python train.py --activation="geglu" --tie_embeddings=true --init_std_qkv=0.0474 --lr=0.00724 --lr_head=0.00576 --batch_tokens=[16384, 32768, 49152] --dataset="wikipedia_en"
MLP neurons of a small language model. Each row is named by its layer, matrix (gate and up: input weights) and neuron, and shows model dimensions 0-159. Each number is 128 + 24 x the weight over its row's rms, rounded and kept within 0 to 255. Numbers have three digits each. A neuron's up and down rows have the sign that makes its largest values positive.
A block is one neuron, or neurons of one layer that tend to fire together. After each block is what it responds to, as a language model described it from the Wikipedia text at the highest values.

L5.gate57:120137103131162127106158124156126151141147152126165084083127170123112124134104107111126108175110129159107149089116125136136173123068107119095157145133116156161097125135129149096110100180151113147132084161130102140113119095140111154109130122119157083142142115134111161142109109117110112129122118154109114093118143123161119102109188188099134128134096151123144164120117092060066142113121128114171134131119142150150136116117124159152142100106101140116124093128138102146135161124134141
L5.up57:124104154101147168108096100101157093155132121146147131143109093154115125109093112122194153102152103135081093167133134108125117115093141118126122129136191081133116133093133144123109115108141134120128121135139152109123156121166117128151135112113163159148128119098092101095117147145110163151108128125129110164163148111092143135134089123134104122103135171090137085119104133122159128088121137138088121097168101118108130129120114131112077145117114145144123124119096121133137153139148170
L5.gate667:130128142130115119107127102180081085107105132117139166200162102123099078127124132144098141097157119182108101154116124105124152137092089118113128159122154133128118114134100176109159126123146094113120151096161130105127118141113161115121142131171103102214122110121125146136105119129095084127115085122149077170072127172108117166171147149101164134136126104098119130132123120129150154109108158124093131092108115144105143146142128133144132152113119124112140113084133123137126083141154119
L5.up667:116148146101146162139117142147119180123160174147120065101101151107107142135127124099108117123124126117144169125088120123150145144122115131132132144080130137158102156086118125107105091122168128088118114080159136126115121103118163134111151130175090098135125101083119149126162160150152125157105105111164102145126135144174131126074140106101180136150120140122093161151123131106165114062135133119150109127126146162117128141118121136115153136137129122158165119159130104171122108155155104
L5.gate674:177125119129100128122152143121146146110143140131124119112109134180117169136124127121137141107171153141129170119133109148128092154133106127165131129072176127128181155138142138138134133147165097126175136182128133171116090124099142162147109135139098140163130116085114113118095135134139159131135087129133189114131152120161103126138098103100154139138139156147132138115133100113177118129151089124127111127114150134145105124139138106142132118124146113192117121131113128125146114104145125
L5.up674:091130104118144111116124148178152117094152192118154140093127105140100127151146129121145144134152114127154112143140103114102127202142105113115141125135128144119110159090095146126103147140141091132156110160133164100124150123118111086095114119114137117108138110115146161113115141116158138107172124151122136143127134109068119122129124148134090122104097102129155133148118146107148110140147122166121173115138077086143131076104130152170055167179134132170081114134139154145152159134169104
L5.gate687:134151144090116114136135107151117150128112134184139117158092131122098153161134129096110053094164102119095145115097112138159134115152140112118119167097100132121122147121135155134154115196182131146149100160139125148118146100081155104128117103102119129135131139126121103128130144105143123125130145105080107121151139101148108124127160106186127150145123132137162132093166062112148135108115111137120164144144135116147119164135144147122111127112164130116139118149120077144130083140116147
L5.up687:123142128088093140155113107110145149113129148120099123125123106089121139075112126117130083142132135133125153136131164101134155110141156126153150135111114120090157123144127150152160112194148110099142141126130079152097161113096148092146153100151106168155106127141151111105117182115133132179134141122085158111154077119136129144166122108181118128142105172125160129075154090097119153082116116143109116131166131116156108086123120123142117156117145133132109125125143112118158126123133139
L5.gate847:168124162155136108118086095137122098130112133144118115158146130105061097143107121111142113124131108180123108107168108129138166105147075076157143134101124169164108108171157138151150126128130128127119115122132119138136147144147166157173106121123108095154125137096119138157150136123130119150139120119130108136092102110126112133123157131106083101111146111150156125128143132115144143127145120099155130161123152086105122172118167120091111146173120155093152060117147150120152131114156122
L5.up847:123098122091157107135094135105121138119108178152133146136139122092135166085105166161134134122104151196089106152156129158145161184118128105121088145107122139166094127093144122137106139135139109153096133132140148125151098128121108151162088123151116122131126127143140106173165122102116085126123131118101135124125170096130125157141161071149151167150116108164153133135144135132147124089095172133117110129131115144101139144118152132103069151158117152112162159137141103140139157116148152
L5.gate917:126140121087091155134118159109134103137138093112150107107140138130181178144127109127143160170105112137149128171166114134140141154136145175120187153107155118146101099118096133088125094130116127125130117091109123106111136119139123134080124110172089113133163143125135111153090095133114110127169132091101184131128127091102127106137163089139115102137068125129140122117107114121131058081148120110098137151154137106125111092110129165181181127119155136138139103128148121143150127163113123
L5.up917:160125092134131134109117124138142107165127173134116135136116108109082154141110128122127140132102139110127097134117085135160103128137164131111128131154099136138091149116085133123122104114111104124128155137148113103153119159092118128107125115137075140095131138114099121107126166119202106125149158073099104099160164129113091155155142105167168079103092151123152155143126146116151143121119117143114107136125117153106154148171117108131150105100127111126105155145155106162126118165147131
L5.gate978:143119121096114175117133101136116149155095126082129110092143114140136184145120172142121126142121130170164155101143090147122154071096126140122131151094139129126149104165095124129116192095149163088140130111089171091106125130132123093152123086146123140137105102130122096117108132107117110130119098126065140143147138137090131131117155109143145100160158142076120088071136160124153125112133157136146144111126125163119119111122124110166140096150112142165136065107119090128154105131168104
L5.up978:125100115118114109122140173136144103107098153153126088153132142115122130134072174142146143105114068149139140160144159066092122149121119152162130087162116137155112098132123125140146103120108084100098138119162133155096100074118138134100133171117160129120138085151167150127132173129116104131121116166133121093104155130106136184158087118134091108135152086149118124171145119152126176101100154119137114100138125088124121114165166126113114120116118142126139083183140116124138143116135128
L5.gate1166:124126133136169127087097092149086097102123152091111103145145129146147138108131122153183115122156115086137123166128121090145114123164129145108126165150108190112132101094104138159125146128115142144149090136102118106092099138121102123136150150102152101095125083159116108114078068145151159136163130134079111124138099116098110123124162076138119141138147122146140133137154111074119141127157155119134138120120156157151111125105121126129188126107148124151151101163116120162155176090140152
L5.up1166:073105087088121119120135108136102095123140126132137147105137123170181144097097140107159099120159154149145091158120109152113114161154167131108136126130097129148130130119131102106145129164150128125124145114114119153115116166164108125090166123084108130095189085108138071138144104152108078139123114083060180138133108106136142100121133116123157158144135182119130115118158129097103147116138098112129118092119138135125108141115123094104143135152084090120160086131143101105115163189127127
Word-initial fragment of split words

L4.gate18:088155123110115158097136123091128141140101130099118128111090122101115141142123150114085122138150161166099115135159088124145157154124153179090120110129157149138067142084139112123129140106117134113138153106135139135128167139086137110115150098153152135109117084113117080103087106129106121126126109095154149114100197128125148136154167113129171136112104086148090131161088132090143096116108155116147109091165114122125120100128089139116177104134120109119161130150084091136139072120156110
L4.up18:106167140144143141128177129136138146109141142186163096104126123152112173163097130116096074109141113126127086146137096148150121146142108117135097112094124118120194120125141111178151143159127138118173127136140122115140110094127083186152078147128171142147192110138163130079098099169138182153112141143168164123130177112178154114111169130164102125133130108167102158079160111098157129138175126129103095113150142120120144140123165160111127150108153148140134132136115108098106108145084150
L4.gate238:134131097094154139119106121111125140113125123135120173119126145143094101120149117134103138139150147124149114139145144145130088141136137112195145153137126158096150087119153140112142140138172103091071141123120142122125154141155157135135120126102087110149170138114133085111133095164181136172137136153157146139134137135115119115102125183119158124165167150123085120138109156135138149142100172126091149081147110086147104140099115144102132142127128143114144137104088127134126103105141142
L4.up238:142120098140134120109164116172135173106136144104151097119148114115128129157150149127152106119142114148150109104141129140087147174112119172151135180128138160131118129118127142136106164134130096141125142123137168099114107086158124106131115093117134090105184128109132128175120119115137137113116163142119161158165116138151098144121130089138127107179118119089101117153165135145153111154090174141110110158129131117127132062134104142118112135101098094162102126104128073137165109158150095
L4.gate326:127149148090146094173087109148127187143086153139188084111152115163135136159137110125125108118134123149131116082147100140148114128121114148087128150089111141179145105151111107113141165126176114137141119172133129094169114148076129207176105148076151106168159081136097132119089119165137136101101125163103168169114109099132176116095125132106159107112137149146147119120084133105152151146134137125108168124103144116130160166081117143135132149089139122123133128117097124109134117081139172
L4.up326:136097132166139111124101107076117128148113110084141140123109109102111139128140127093121114155095133167132147148096138167141188133126120089124162137123139170169095082147116103155154142127149203136077130097118109150134092142170124149098149109112109093117123096155156081091133122108141108123131114119144119159122154086127139106116122136105131132124122132112140118152176123112161156172114112121119127127120147125158164129115201139124185147141113119104128068115140131145147120103173115
L4.gate459:116147112102145137131119152127115107093119174131164125135119103194160137112142112098151105155128157114129140135093120097127123078123155142154102105135134062109129067151141107154103165093149160132143143132133140128155124105129141169095097138142105129141168095118100135079139114117110132114108165137102177130148088111099140118103161129129141108147099111125156106156158144145131126131124105131173118114113166140079126112137143097131154133113115115128157125183134134168167128108117130
L4.up459:118110113102098150168121101107128106095158147109146153113128157156154164127106132118163116166124135135133146113110129131136161125132138137161137116084135095144151116100141110115129159083097142124175097153171180178111154121146136163124099111130116178132123122134097108121104121124114155097137129146117112124134084145111160090113183135154190108109125124150146100119120107152109124128122114161154081113103133163102163145078103139125149156104140119145166156111125123131181129098147095
L4.gate698:140091124097172113134117140115177160127118134124144121070156154097157128115142121128121143163181107137124102142134123092103118098167147114168120158100135121104133110099167110164117123087143122104111130122108124128092130142120085161138147118122110078152139134142100136071103111129126106117151126139140111169130113157139094120134113127115142135167121102142085122150122149129129128081057178126121140160138109118136109161107090157100110129125144119126120120141153133136113136123118130
L4.up698:154135132100147154106139117125125141108106107122157122113099100138110139168103120126120102104167078133130096100158129132151136129119146136147095122083112126160148184111080175159103199116088162118102096124106152113120110127147175156128101115159135124146163160148106125166129130131129090124100120135156147134117105131188111135139119139173119134142117129121143118132136105176108164170131141111134119152075132103117173119081041115171142082076144102132120109104116130165153146113118131
L4.gate780:116112112091101093148065191137108133079128128164112146106160154119103134130109157107103101127150158131157190112130129090144112121139085140116136117085138130130126115121075101131134167111121123137099102118108117096112130162096155109117106082145121110119128138130159129079123138153160168126158134086121111133126132120141129126063177117144124132110084138116116124134145124108071146135162108135126127124096133119087132150160092126117133139148144128133165081149159184133128134126151110
L4.up780:122085165116133130127082176121118124169078105115152182149150130113164097145108130140107109147133152142108156089118095134157102112144115094137163125108130111080095103142153129137109137143117143131120120160126176108110119151105114151156121132110153114148120159091105123096121142146127111139144127133142138139127123092110050162129130152114159130088111105115168103173144133119106094126116114146161127127095130157141121115120120159110118131092170090139119094132126135098159123101110122
L4.gate892:125144138146150136093093139119094153098113132102150093132092132119137180060129146104140156125141129126133179105140117143160100135125111141131121158121116147165069122134121118123124182161119147118150127105091150124141165130129135150108148133112154161139073097145114113112148101118142099125134098120152152124111112118108108130110177153141143156126141145111076075114175099151125136134131148137142119148100130132171129133147101125159146114106098116100118111073120122151108156127108127
L4.up892:131127165141134113136088136126145116099099132154111110100129097170134177154135119090129142108126091130141145133169108145087126093156141136137122161126128158078098114129139120148114112110128129159134121152098123134132149112134090125114129116102165111106157084122165105113132119141158129125139133120116077166152148142173146127072117132131159116184099077093147110067171136111144110106153143152140140143140117077144144106163103150101162112114141104124154139136167135155120121100140156
L4.gate1081:137117095092123157144177140158110152066125111188123125107151098105118166121106121144165123125116164131128121112133128106116135146131138100098108102056128123065175152141083126144129142084104098127128170109116134111121145144111166144128136093096189112146129121121111098111131119118089140112096145135110174137111140092127100141098130115131136123116121119158122107122093161136112112102128138116145128150116123146164120116161114129166114095107137096154111115134091146127087106144106174
L4.up1081:149102177155113123139123140129150142131152112113134160119113129139167157165126122117144106209176151098140105163122125100101184131106085150109123136088144158103109113131073117147151157135111166137103113123163123142152150119135142159122127117134145152071111155161136153125149151114116188145143134160146102140116114109139101112124112143124124118167147111113201126180128133127117118152181112107112143114087133135164093167126159123092130130132138127091134116146112144145140136094132109
Split-off word-initial "s"

L5.gate136:149112110135152141138187056117091128086105107125081099128184133119126122125124124139084137112137132128121093106132171139170139090137099130130125123112121140124110104085167097137097160162115101135148100147096093139073103092140136137124125115098100116137098111160123117119090119118085138147128167152097143139128118153116150109121148119110130148157135158153153147106092145125107144122118102155129117087160112131141135149140138139110179144149117118132147129128156147134123149147104125
L5.up136:130130130143105140141181119084163121132151083105100098104160129099184127144170104134160119096125149102160119142122165109125127149140122086114118135100136146130095161159164097116134171114147094101114123126133120140112148146128126100153170152123127117129140108147142129102115129118139155171098131156119163124150152163107120168118130137116144115161109089142178124123131115116110126090134142167123156089140129159137109120148117115113162146118117123101140132123114132091138134186174126
L5.gate159:146142145127146147121157132095124090141159141095090128145188115142096157136096146093139100132113136150135151085117168141111106095134143079139129132116083113121146132175115159110149136165172121151102131066099127134082092140173144132136121151124167180127131108083113123128086124140129123135139129115129123124125143089140163134138137126157136114157060122140122104133089139149154140138152117125161112128099110115148121123151154155183115128136184120134102145123105149094177165116110114
L5.up159:093163132119125118155121119155128170097129133116128138087131128102140165144131149106111130086082090143107134086122126158068128109146091116114173133105117133124104151162116139146111108148139083145118084146090114161152096082134141143100112128161131107135137117097161184100082137129179089104102146153148146111121154122146138144136155124099128097139127098098114126112140140135134153118098110134183134119160121166155124146142140153150154116147146114104110148122085127108147140148194117
L5.gate228:104108119125159106139145152106104104122111096162138141109169143123131117152129066125091134125131124110122157128104116157131145134120094107123129124103142125094148106133122147184158117077197074131119138146127140137133093163142121169119134123143094144122136160108121115127121157114161152124155149164124120074096117162107099141090120145141123148097124158141148145132121149118140100077103145113164093106138105135170113168117152128133128101137153080159089124107107106162146169112112119
L5.up228:120117109121131115131112124124107166123108096104080091100116118117153144130142141120134107160127111135137104137115127163178154100149110136147123132094143113105113117113146131139129118054154093092097093133093135114098109093094120107104074141123114146108121106117144109159146126102087205112145094135093099060112118152131139131135103099136130129096098113134138093119094186178142108096089113142134158113121155100141156119133135170117164087140140118127121152100143169161138158094116145
L5.gate645:129110128125106154185094114127118109138149155150112166129158062112177160119102149105142138123144136083161118135137114143121156118123096109142170107121124122146132126100166150117125156152117179115151154111091154061128153123147105156135154155131127129106130157169101124126115086111112106126069113148155110124144151154151122096135103111164156130121083141122116114158117134142139106121130112166093146134170110125128144102144188117128091123127100119118087100100125151135151100109147124
L5.up645:087133155139120075139132107118172121076150162129150110119143158104161105136113138103146121118174164164156100164123119112057119121110100120098098098089130150113125099129096118127164141107105120116113124129140163092173123149140130137144148129135135161106108124123105156160124136124161089180130169120154127144146102102133157138123131103107110065117089144128117130122179167150155132150110154168155145167087146128108072127194161151163118121130138129121130094146123095163152108109116117
L5.gate683:124130142137150152115167143157123125126092160147114136138172139102138157112165081105150116164112099144172149139132158095103100088123103135143178150105128140147152129117147124164127130109107116116091149078144095147144117143111145144120174154122119119115145178142130121129114115152140147114092110134117094117094155109084113128131102169140108087102074068112102139168112160118114163114137105140119126113104087121128103142118086160137148083146149082082145135087119160123161160128142087
L5.up683:141129110129090120136125148142121127101142138126095102125160111120118126133153095131163104131105141108153142138146150101155090120109137109152176108149122137130134142103138099141113140119123138144146173112093142162140135179094135156155158137101145105128109169149131116127114110145146117134118128151136122116090144120100095123132103159129116083128117105091075172110122150121123143112155121139139133150144097129128091121135113145134153065116166095091123114118132126136112145080139129
L5.gate718:108103145152145148127122158164105101118095116200144145120127111094140141101168136128144094137144059130136098114142163159099106103135102133088138153155112095116096119146126163105195100162117145148137119132109136085109164123128100142155117146122131136133122137151086139141157115120160126090152099130103103115156125076149165116159155149141150165171153129141135109141126156162108100096131123135149146119125099114117129124138176148133087117105101148138190109098143099124128147092166135
L5.up718:144156151133120111138146136166187147131122069121135119153142129162145115117170101129143140148119102123157115141131097142140154123145081113154096137126166118170162095138122124108115159110126090074130127081079105131095097147116150122120089114186130112150105093149115059122170101149130104164140138173114090114107123091115147091111132138130118154104129127139117157145105145105150158143178144131130148126183132164120135149131130086149077120108177105119095153095118152140101112118120114
L5.gate749:105131122159121079094156141121115151128138146117135138099102157111088128130108127140127122145152139113127132103149135128183090113108087107112135176111123137110129129134158183144121153086146150098147113134085128154132140086171116085097104125116118090141147130136137129105121167095161124131127131124112148159133169074111122122165146119143169115156086116198137154103078111172130105124108143137152115129102118129147131149147106143141130104129161122124124097109074120132120132070161119
L5.up749:152126161148133142125141145112147127109149137144127134174127124116123132116131172151172122134139106125122121127075132151109113139110120150118124101137103144117124148125119112153159169120129105181111113121192119135122118114129140140128112197119106159155165117154152132143122129115089138140139147130121190163149148113141140137140133133077116149113129133143139078104138174153163129126112139104147147125129102100126117101120109155157109119132092116152099123126115117151114125139156102
L5.gate1278:133123129150114102121088132145102119118138144159116163098125105116157149142091119156090119136119134095132091169135151129112138099096120121132173107118092119120136152146098119137114104124160114108118123086089146076084149155088162113100130116116119119151149111122173147139131120122144155128112101131097121149139136142163111183112118112177132150093111122145149135105129145130121138125118170106100128114125090112168109105176159120157087101113137143154124117100187125130113137100122153
L5.up1278:131081130138122086147135118126123165111150135135092128125112139133105175124074128164116104126134161149144120137122173161087115131160095122112092135120156142123115099088098123162133096109139111119099111134121170172142088102124135130161090162111108115155173138131162146095136115095142092094167145127114143131130108103155130122137218130104142121146163118193127142091143156114148132135104155121149126123182098093161105132119145101129122147124120155142148160093128128135155157180158149
Track-length final digits

L3.gate1105:166136145100149149074131160123138134113138094094171108088144143141132161122118134163121109139123105135149101131095126135121129114131177119114100143135090154131120076087064129162137157120170130136131101140086128102158153100172122166135118122140186144114073094117150144105097125145098114175114118122159109111113151151099107160124082155152087138142073119116135103155128104135188111102114164130134139150139208126146132118134115134129108149145126101049140104128087158154131108154127153
L3.up1105:142136122129099179128136092152142169140119115124118106106143094143133145122117161113127137115136128155121119146146127104115156108137125102141097167067114129153097118143106105123148152120151105155125109150160131180104137139108108152110179102141133121093179096124128155118135110140134144164115114154126138162176114128117100157129102131133122133192089126128143141106161098167158154120150089141119121146106097136143146126114159117121144143111131144144126132122088141158109150103114135
Standalone letter s

L3.gate495:125121129147162130110132133124116162128160122154117138067136101159134150106172108137149135125133126143126140111109165135127130138134114147107154084088127104124148141135167114170108141111126130165102148106119165165100117125057123128154094138138103184108133107150096149137118133145121139096148127144132127107106138083139093103134111099148144140127132115146131126113158113152123113143117188080081088133142118144119139104147136117178142154140118122184141124156149162096109155083122103
L3.up495:159114115145100124132145128155113150135124141122101141081144137131164102121099145116097102120166121168117103127092098125145116136134137151122113115164097091082102125112179140118118143152080138124096111123158140126154107142100109083112094138147145118085128134163135122134072158089087091104115127120113149141134109072113122143134127103089154159118140144149145146161152139140140155091156135158121153145142153086128119091150091144094112144127084128130135127108118122121157158180136125
Table header cell separators

L4.gate135:130171129150128116136117116149109148106142105136123126133141137125178162150156136136091148146112135155104115122095095141127088140120128112102144127133144138114123153134117124112110134109181108118102134133135110072116105126137095119123121131144118099133127151195139142104115157132141136123103084144079116151144126140149181065121148150109117139148155152145135154111115148138132154137111152156088140126140154136110141147142135108104102151135152126162116081090129139129055151101103115
L4.up135:154135136123152115141110143109121127092153100115104129135131152094122130118100128134080066129125146151124130085151128149145096135192143075109120095116087135137123129107125126148138159159122163105088143160161115100117100142170160147195099123126080087128110138136168092127168091131145154105137118122069152150141062128119118142137136133122138131117127123110158143138150148142104126106124124092098150154138125123135131120083124138108096143090167154165147124103065146115126103126124116
L4.gate141:092163128141107150148160143144108118112158140140091120115126106118131148130138115142137126090163170137130092139130131110146147128183137104101101142126139152087122107130099121105154162133164135141152155137128137165172095131138137117178145145062133123155154122105159103118149147106132099119176143117130171193109186124158137133132160123128127103145156098142120126088128183110151106151102084129110131124131180169080145118125128122149139087107153143126099154115127143168132120118134137
L4.up141:145146130113122132153160113120134118150121123130101096105159163154108127157134136144173135131146122139121129152114111111151146143155123082122122152128148145131138068093121115109191121137121132137133164109157121087155102123174113119155129121155146127103124173141147150171143149131068148080131114117134142152119175121125130123106097086124138132129161099123105107132147126095093103134163110106114109108148153146124128109146140093136139122125145132167136186115133131127108121111122136
L4.gate163:126077124120104089178146155106132076135126117107091139103109126113161144108134156139130134126141113191183105131104213094135112110131119105137120131096097126130080169136174121093129110119102136159146106169133106120092127152102140107140101124135108165100155131125098123146080150093114116123121112161116125115140135129116140134110133105144144137111124144139102154096120162154142089102122122114112153154146141132138193158160131139101160116156157141088162148116097136143141104113154142
L4.up163:104146118127047109105176133128116099112107118138121141099105102128185121125103162126142126165155138160145155136118130138133094169127138100063111105100147096151131133081151148128130127140092125119084143167110128155118135122115078103162128143147128164165093152088143160113146158093147113150132131133106098073137120084135164113172118143107129105101081171160139141124146172159125116108120157140139142177087113137125133135118154128184118108123113179134120129130113149118116148112165149
L4.gate451:122138077114131123127136143152122154113148093108106134103120098123147148103152113102129167137135175138161156123120141126122163106121133134111125141111141128123115157144178127149130126130099168118139146150126149124105175130074138123153104099102134146164179173138088177150192114095116111150121126193119130119143158071143119078077138127131124149159103104133139086107179165135148123131120111089140108106138128172097092127120107133128161143130170126110177131100117124192153122124139154
L4.up451:167113125122118122123107153129122118103155144120131106100124157124132132097094105132081111142164140110118139092160132137118098167163168091119154105125143104125125141058151096145152142142118114139108154144143119117136128100104123108099157148110170161151129120142100143121122151129131147143171143140123109101129118157101159160122173114116118165165110129138101118095163150123125120115143150148109077122101135159161089151141090152125173114155144104136099118116121142121118128135097103
L4.gate533:086131127123130127088068169163123110172158082144125068087147099092129155126129115107098164096098175146116127138176104093107120104108125093136126126114102143140175102101181138144128126158114108124150113110138147145112158156146190101138119126112124138160134146126128111089147100131178109125131142143118099073127164140146128121172119139136121169131143163099129141155130140125136132116135102121103144141105157130126131111133095112107089182132144108160130092110104145127121125118141128
L4.up533:128156129128129159114151099108106113143139135123112114126126087172132132115142177072122149068124132068122099136131136119092142102159120142129140162134122131154182158136141144096129113141081097141117125074129094143100139142117150153144087127137111116122134144133122147127083100132122118122160160150155144132153134148094119160135131132156162062084124124117125119168105145116090122122163128156073067160136129169122117145118135113139089126105108115114128122090114104119091116101150145
L4.gate924:120170089077107113145133147148139113130128118130116127123150089134139119146165125156053118151136111147092146182147181090055148112147115123111122155089137144152105160111146120156146131122137107153070123115122137118118126116120141139111109084185146140113135140130125133119121115111120140149139125119124119135103131120106118103136118118118128112128124112100137058127123138139102127138135138169135133175138114139140123125094112129136136145139137073129119124133108122141139155110192147
L4.up924:163130104157116114094124175103145143149117134144124141096116133157089149083163068115075148131140099123128153123156149121110141087167153191109170109124158129118122182109141081156127106135139084140131155087133148093176133116144104121125127080157111065146086150063149158135121132141141094097128121137116117142097165123072104110138133158174157124140149101160134123112147147145032109158129131117148116152115151122123114143099141150102142123142123093120139138165136138157110164134119135
L4.gate1011:118129128138081149134101169111113125110135109122156142128126090091157173133088115119100131113137146096159149128125171120104115176167133133138131124119130112129065142120132119133157163122127126129070148132122116133107132145148142120103059120124120142134132157117170094119120118084118126112152163160161150088127111150085131144121153091138091066142125115106150138154145155141161112102096109140116064158130144103120164148106131118170101100159154118115131111093123144114153126104157136
L4.up1011:095104142108133120125153119110166081110137169181121127080136147112143110131129107124132119165142102126090140115151133128120156116114083108116118141119159116117088160120150157117158128103092098156121100118104128122167102164143143136190155115119147128117117120121117116117160167137102096095122132132108117120121084155163123118130130126136124117153087094148094114165105100098133162180167124121187143161091147121135146161106174093093093148162090117135078122146116169113087056103088122
L4.gate1104:111105117093106160101088136105150123122133109199116120154135085117112168130136119137098114100115120073106157086149192135152133081154128128082159146147107127115144126121201166151148095140137109107143075108111145120153087160144148143098123163145129084128144101123119127190112126130118111155151143125112108123141096151123141118101147143129154144111135130156114134117072152144133161120124096149097160115143142097129114174113131086120108094121116177135128117143118096140170120115098152
L4.up1104:151130126085155135119113134132124119104122122118091123121117121129147141118129144156130131096127092101129145104140141140128124104108124152126120160145118168113105164111189143126094110128148131109151114108120108158122102164145164113122104100122099120125147103098098146131137132065110094116118138158118121122105152127118131161090117136136119091169150107143144149092158064086147118149103112153084121109148162061148131165132108124137118066144147167139112157152158148084107114143130166
Table headers and word-middles